{"activation": "geglu", "norm_eps": 1e-06, "init_std_down": 0.0, "decay_shape": "linear", "doc_mask": true}
MLP neurons of a small language model. Each row is named by its layer, matrix (down: output weights) and neuron, and shows model dimensions 16-143. Each number is 500 + 50 x the weight over its row's rms, rounded and kept within 0 to 999. Numbers have three digits each. A neuron's up and down rows have the sign that makes its largest values positive.
A block is one neuron, or neurons of one layer that tend to fire together. After each block is what it responds to, as a language model described it from the Wikipedia text at the highest values.

L6.down274:499529463566541500454496591445517385541420469442541578497432539550475505457481435486510474406542497473455468427433490553486454544469552466490475539502516562480469504510426471468456496536488437478451511572478429479505479501531411467477511509585493616453384531515450564546491498566437439541469443568549538448438558454456567487448561544563533610526470517468416478490466470438504476442566
L6.down297:460460520521592527464464468513525463421543561520383526424472556548519625465487508491490429508483466458530527545434526481485451464463489450480467459463515487544510534462584484517509538452532453530503480504404526463500532499541575444561476599488547504478553499513573535505489485468530461493490540525418536527484539483454518537607488537543531481511552471397477481541416427558429513537426
L6.down430:571503444446578482525476447574579545535571560514537501464408402530458521531519508511513575541525461425460472536496512424542485420479505507494507471449468446429540608497457497474500526404448561451512554444519472478434552390432447540463528523570480449573365481538494566551471476411585537475544502511495508453569512506566475525385551528452440458459460506529452527560475502613528465464487
L6.down581:453449497483469451490497459474536508477483469461464573516470533483486460568525525486429542583460416506530491525546523635518567499524460529512503528459520557463589570434536515550530454450526537508410437375562569505544469558413549362499572473501557497484454586450500471501498527464525477513426465471445471482545430612527590574485577538524430435546487329487446339538482532375611625554506
L6.down599:500480454577409407476519520514469534512492575430440461514465598375518606531495528560544500532479548492495509529540423606438615510588439528528513502411501540476517513522627465497480472456484523516532495550494547562489464491506484504436461539502474533545426510446525408511427522578530487456564589356570504599486443555399468511597565463607514494490522478501512494449434552486483547493587
L6.down628:557540471484413582450547521520487563516600485541567450447458487446480476536459517471502474593462515428560378488577485553582400458510454531516458509541476372498663538499499453478554485500465442430559562588501538508452524577507409474502502538466529552512365556495527501556484562468485432553491443494453528517511437493439505368546475527567495411441480494477485453510502494501394521614549
L6.down985:531564572585481435479492513519542449547482456567485509526451540498524508530570495500553444526475561425440433448523432544560553506524414543442527504406449552402471501467468416427508489541435552442525527581441439451522525606522571594523451484504473429552518544554497481481503550463616480475552527459434479484485634531543527452589554527527578493539488555526446546557408472439539412446512
L6.down1139:465492460410522548528535471401498472556552453485543397505536483513525432413572448415452469480466581431527489521418495456520433390527381574525451555578517514548501502548538494432530554461509469475431529535524583556479464539489466474454527488411460591538454536494484457529542502579543540419499491464433456547514410357440559512559528510512531491562429408501439536645542446482410417495410
Responds to: Football match scorer lines. Mostly the blank indent starting the second team's scorer line in football match reports, e.g. "Sabah: Rodríguez"; also scattered mid-sentence words like to, with, did.

L4.down194:492535517551571459495532436494520519421561415542525504546527447557542466510498531545500495528515542486481498577381454492494468532503553513616532418438486576486479536465516427550594441519472554439500470569525517502473468502511551505471499553535427483505443545466549472517435569483535534513506532462510390509578416523636557460485553469529390509550523500492505541464531520481509506434496
L4.down340:459449454485496513557514423479453523446557485476545429567499503503561602534539596522474442563490557499512446476403478518527534503547528549417488569559537483487509598531483456569498552515521464483450457532416481524503475579440511505496457566613399531530467463518536564571569510518579525478556453400447452546525538447591506536531533425559505554526523538472461538493442527503515522537482
Responds to: Structured line-start whitespace. Leading space tokens opening indented sub-lines in lists, match reports and tables, e.g. before "- Director", "Qarabağ:", or an empty cell before "Liberal Democrats".

L2.down47:452409582399445449530499536619459477480478382510582581533513474610472444527548413532471510552554499465492499471502505476465507552458475539504511488479439456508446477478404551550523519433526515511533458513588446528471466444604420467497529385586477584554438491502399540467463479452483424517468573612500459491559541535470486547449546593504456405476511504500542509443525480524497441522460
L2.down329:428485542459509396517451447562585556495510459365496515502520550436610492530580530468477556535467460611591484517558596532511530550525514538468487465497473461552515506465574470491479506443565550443509469508453468447450458512439472476465533493510495535511569673502512507526548391532544519539447533458520536550557453527505537632442464558505480586516538452487483583513405471592553356415505
L2.down668:468594501438571509525450426452507550427578439412534451525499565527467535395515469591595503465517439517531429539508574485499496494494462541464584529491472393547526473485517401566555477450408478470371451495526573472497476518574493493496446550543556425385559548454530464508487477593528472594458455521461498427457482580552465429433557485472470525445473628506526524543504499513606461561504
L2.down1312:448600517431556476464521494558436470439558539498506560517478444457532551446545527493502436493534460514411560499565445585428523550458584489544534438475448508441388506575490510448496561563446607530590397420458459485475394430591384520508571482618529460504468565503503490379536542454410524499539577399541535523454519528491532480515506439575575508450536432501535560489534432547590485406466
Responds to: Descriptive predicates about places. Verbs and predicates right after "is/was" that describe a building or place in encyclopedic text, especially built, plus opened, connects, located; sometimes unit tokens like kg.

L2.down249:497468512602547442543509480560419478514495515529597426435447518483502486511608472556484583549552590548488437539550404479504427513526400480513492508513527406486517490497525592549527448557560453491545558506567533453438573543562553446503478512508456528480508626518436502400511556515527553478498455469497540529551544494519506492431495495475542487563499506515565472454482512432482489536520
L2.down503:395606523518502450515483451459482569511433488469514522457501549513601511551519385418533427498508494457458525407604490499548499467491466517518430466507497464533484500470449519476490454510559522503530483421473545485564456566498441522470482473583482483580535468534484425515444485509353486461537473453503514498502478474443458471536538499554493556514506485554633432561422425505538521372527
L2.down794:504561514454480621593541487557506501570509442596468471484571434361408541473517474489479541562551462546541489516496512399540493459581513581565539449475525490454517487503489519379520525419505351473461549467560552490539534566554541481532451541518589465583542451498424527473495516536397492402420535491443407494453531461550446372537571437413439499548573464518492424506490511469483531485588
L2.down1121:530502459531470546489503566527470510513349437516645453571560434515484413544544513495499594535443527474470461531472507476508459557555452595488499502500497511493474498418547502454479492519406429583450563520637480451584458564497537343469552596507496481523500478428412484488483568478474453440496452525512497519500582581410440545481526461474481486421537426381535502549386517492421589591544
Responds to: Table stat numbers. Two-digit numbers in pipe-delimited sports tables and election results, such as goals-against, points or vote percentages (49, 24, 28.2); weaker on "there".

L4.down652:593399568562509469512414490441515542541472549424440550480497482484512450481491509613513475457454489444439523467566550523508502450556450602569486417481568445502421507476480449475464493547414522517596552505501526607526606429520455540518474532493514404515436468551537470500443561531529510471511450552521529567499509519569531471482470530542537541535466425497488458546503456441480533443467
L4.down1220:488416435516477578451466553411516550525508547568545507488488450529461446496561497582523533433481502470479570407533440411431615530492476450525506554470411496591566560466388473410552580481509459453626460542502484536478558565507486586583499429489493557485506574523476493539508549583490514519478469480571486555391480513460465535447455509538495521443489440475534349462455482483506536464464
Responds to: Interrupting punctuation after connectives. Commas, slashes, parentheses or newlines that cut in right after a connective or clause opener, such as that, and, who, however.

L6.down45:529459521462508482519549405484509603477529449433517447479507408504409467494502474550450531473540481503619460512493455548455502473466440533432418487485520457475446398483531447489437533433554578565516568552510346482582410456509508611557468475556547459520448500560477469580525551484472498566597544482498490534518498427557538479419436482517516468444447504513441484489471503487499465459472
L6.down155:505567500479476544456395489613531516467552486395520588484509472490441424533527466471411546440459594475582554476491472577432400496573573526455568515554441602490553534508468436410537536426504500474399420441488574485490588530417601541473497471452489497661466489472518604483541509449575434583482483491526479590614528525449491525543521475472530574478500493496465563550557519544541511544511
L6.down280:482440516456474513518450471546525461473445516538471481441575584466437542570387458508504509512495457448571499513576546463515557463581498505445563560588549485518473481560579565524513633537555489594571459452636510454486639448531540513547527458536514569594527489542503547450630535499549562434465493544533566452460505517518439540417511492555485484550479488514519521449449488503499482517549
L6.down300:484487455499460532462540499477446516498569530585491517488481568559479568510498489497447584533602403541474420642547574506535430514494520530520505536536482519474482580522443524499609486480500439459466436391515495482541465501541500442482476530528483433531554429534471516485532574475506521424405480418385516578439511478460571546512464577498427568496447605494554530471402499497474477490440
L6.down950:528524510489440446528502570543509464516448573479567586464428536350493517530537449431391452558518541462588504463560572552527478516570511540491572454434624544427488481549508459526394502584528530573465490438458506535506584514497470499501440451465421465501588466462436538454514525490429513614439478487499596541538435491451503577491518514489544526543487572473524468488563525467478541452553
L6.down1047:528482501464490488527513528462467600532600533393443443495482400531566468497444465401532528517416449560564566416509462467487532521546588460637441497475556595535531521469546520518443531522456501524428444470425565513558489444465505525472511485513533425518589465483491452500565485567464534546468594473536504493503579439514517503510538486522534513429576605524573453513492494514486463533584
L6.down1170:553547505498516386534436448387532437464542529486460518453483496490462509569532427446589504522569513409483385429501554409493533453474506497511523525604495551449477593456445558446582472469500519549495512564528668467508470572509425529431501483512507476460537457534478535522523395512507504562513548487463525439495490557554465485578554556483375539524545466432448471423436445498614499530449
L6.down1183:554442446509488514583461576581480496461502488434430525444564472487400416532436586435447451588526368545532518534538530544507519418503556461470435525529480517521466534452545424447524591525427504519418469507458465490544550528561520429580519395458458567525542593510428550549439490476550602511470503563443417537592526558508450518514580390460557517528501556569555500452573505462482514523508
Responds to: Word-internal continuation pieces. Second or middle subword pieces of words split after a short prefix, such as al-co-ve, micro-bi-ologist, El-ici-ted, plus the slash in N/a table cells and the hyphen in peer-reviewed.

L2.down123:590484562507587558464427531479422409543540424505426567493537499505553424463444433449423513562498520531461519593428524503509408501528511541520454562435437560455498639526520458458564566472478441481518440466510519493497536531458525449531441588482523479460563473508496419509438480483598388490518485533509524568570454475517558532464455544425542452486533476557530534502482475463490525549552
L2.down285:629555605448516502494552488492463478485470456418480462488498518495499458544480576515526539486457496471481540460592444408428494593420464485448512584481429534514510524530564504462505574531401521449593495535468480498513454509501427611518499570446576541503504515430472407455478470445499502507470527533532457396501524468536520490542486538529411395572563445563550553485445451389542454581585
L2.down376:499510480464516513571551464503502469526526465486435581539504524558578593478472477518507529407543558520458493524545463525552515561466472515552424486569412554524405468522492616446629463534535497488563529403448528438496508484449458477506500515502426586433488535463586515558490513399502473519459492463508493537523520538563490559513454572522492500505444514463403519510556427562489585443542
L2.down916:455449469400405572486481553478464469460485497463417501523515452455452527525502545464477550572428450506420454512451506583467422381512461551613485501421508513477451571540484468510529535607442528510508415439496502449500490603527409469532511578524434538552546523528483499536464518430587467492420497463452511457570490536524491518485464509498524477521492534523566523502417426511436487509475
Responds to: Vowel-final mid-word pieces. Word-internal fragments ending in i or a inside split, usually foreign names and words, such as Stef-ani, Tomon-ori, Nar-i-ño and salt-a-saurine.

L6.down48:420460569516532505416625500562445478457476445490520518468566487508492464546551461530474432518490500522436456549476510480538540536392593489596527491462502529386498463553546532411531531503487547509487463499552535494468459491609464585524551392511525475499486504520452490470476450489471481547508531569537543442419458541607550427460528469398426610462554655524534532620497357468565521486561
L6.down62:539480511560559507496467554489481533477507552537486498556550514475573431471524396504558516503523494475512494469442512471525584487508440495569459373415512492433451528385622436447467461542530593455498494590522451577417506433439463480508518436545444443464432499471552449418529466428508470588548552344380512481517503427471536429460477405481607446393468503400476546471471475435493466442482
L6.down402:444554541549476544542485508553539537626429446539441493523456482443506483483553502523578475485529521423475492385493516465378502593481493567520567511441450487507430499566504445449695518417642576537472500459501473490531547512472446543452534525571455538529518478458568510436602507480469549451521525483519525467495563517496606423456543428482566572521557508488465498473487495399624396438509
L6.down417:599488518508569426569505495505459578516509495454541474542473439542467448445531509429584514426495500478446406457408463434422525495495425529514479477527507454525446531542485504515493495561494473507425491485629388474433564413445481435538467561543444588458581487538493421461559485534481548479463597424488554510533516439516547558493539430496521491480558437428511461484518467517521532478455
L6.down454:523561504595417548519512546510532441435496515509404412507549419527518540484478501469514515521459465544527560567536511485472436443416528537496501437464483528416644470551476533562489483498517539497475481418503455539424543460461490591455578464474484482472539515455523490457578551517513481518428411456513523447504599513450533466461556498468491584501564486449533483497479441504679527506517
L6.down1091:505468521538451461443503526480518467494414430525528513528473558516486480519532522485505462453510558554571604452526476579435463507494430480548495482547436587542399446589517476518510477549586581551599510467405466446467506430456514536493557432448473435457479518462433430474484437367514490495561420518598536581598477506530595492444527456502466493484456355523517475471530443467508487464538
L6.down1158:445526518549470520443527449548571497449472416484570545549437515477494551505523455550408414605576442520554542522518611589517523528544621462523436459464530529457482407543529552461525557418477501540548480527510494530509441527497523413495528495397525477575460569554411505455448541459433566485549548543478492538485409564518546463522497519408530462550544434472550474478491444538470468422534
L6.down1257:501558446491541543514548560503512470513476434428516517537496530451509508478507516445506483615469567496526480432530503476578342514451441512523433567561553400506451469507438395529416551546496612414523497478522472518566618547489435508509585460521442455421463544509465500530534436537616410500515430489518511525510453468528479461424521495458435506390529522571504459578357488527486424456583
Responds to: Descriptive predicate after subject. Verbs or prepositions beginning a description of a thing's build or features after its subject, e.g. "is made", "is built", "with", "have".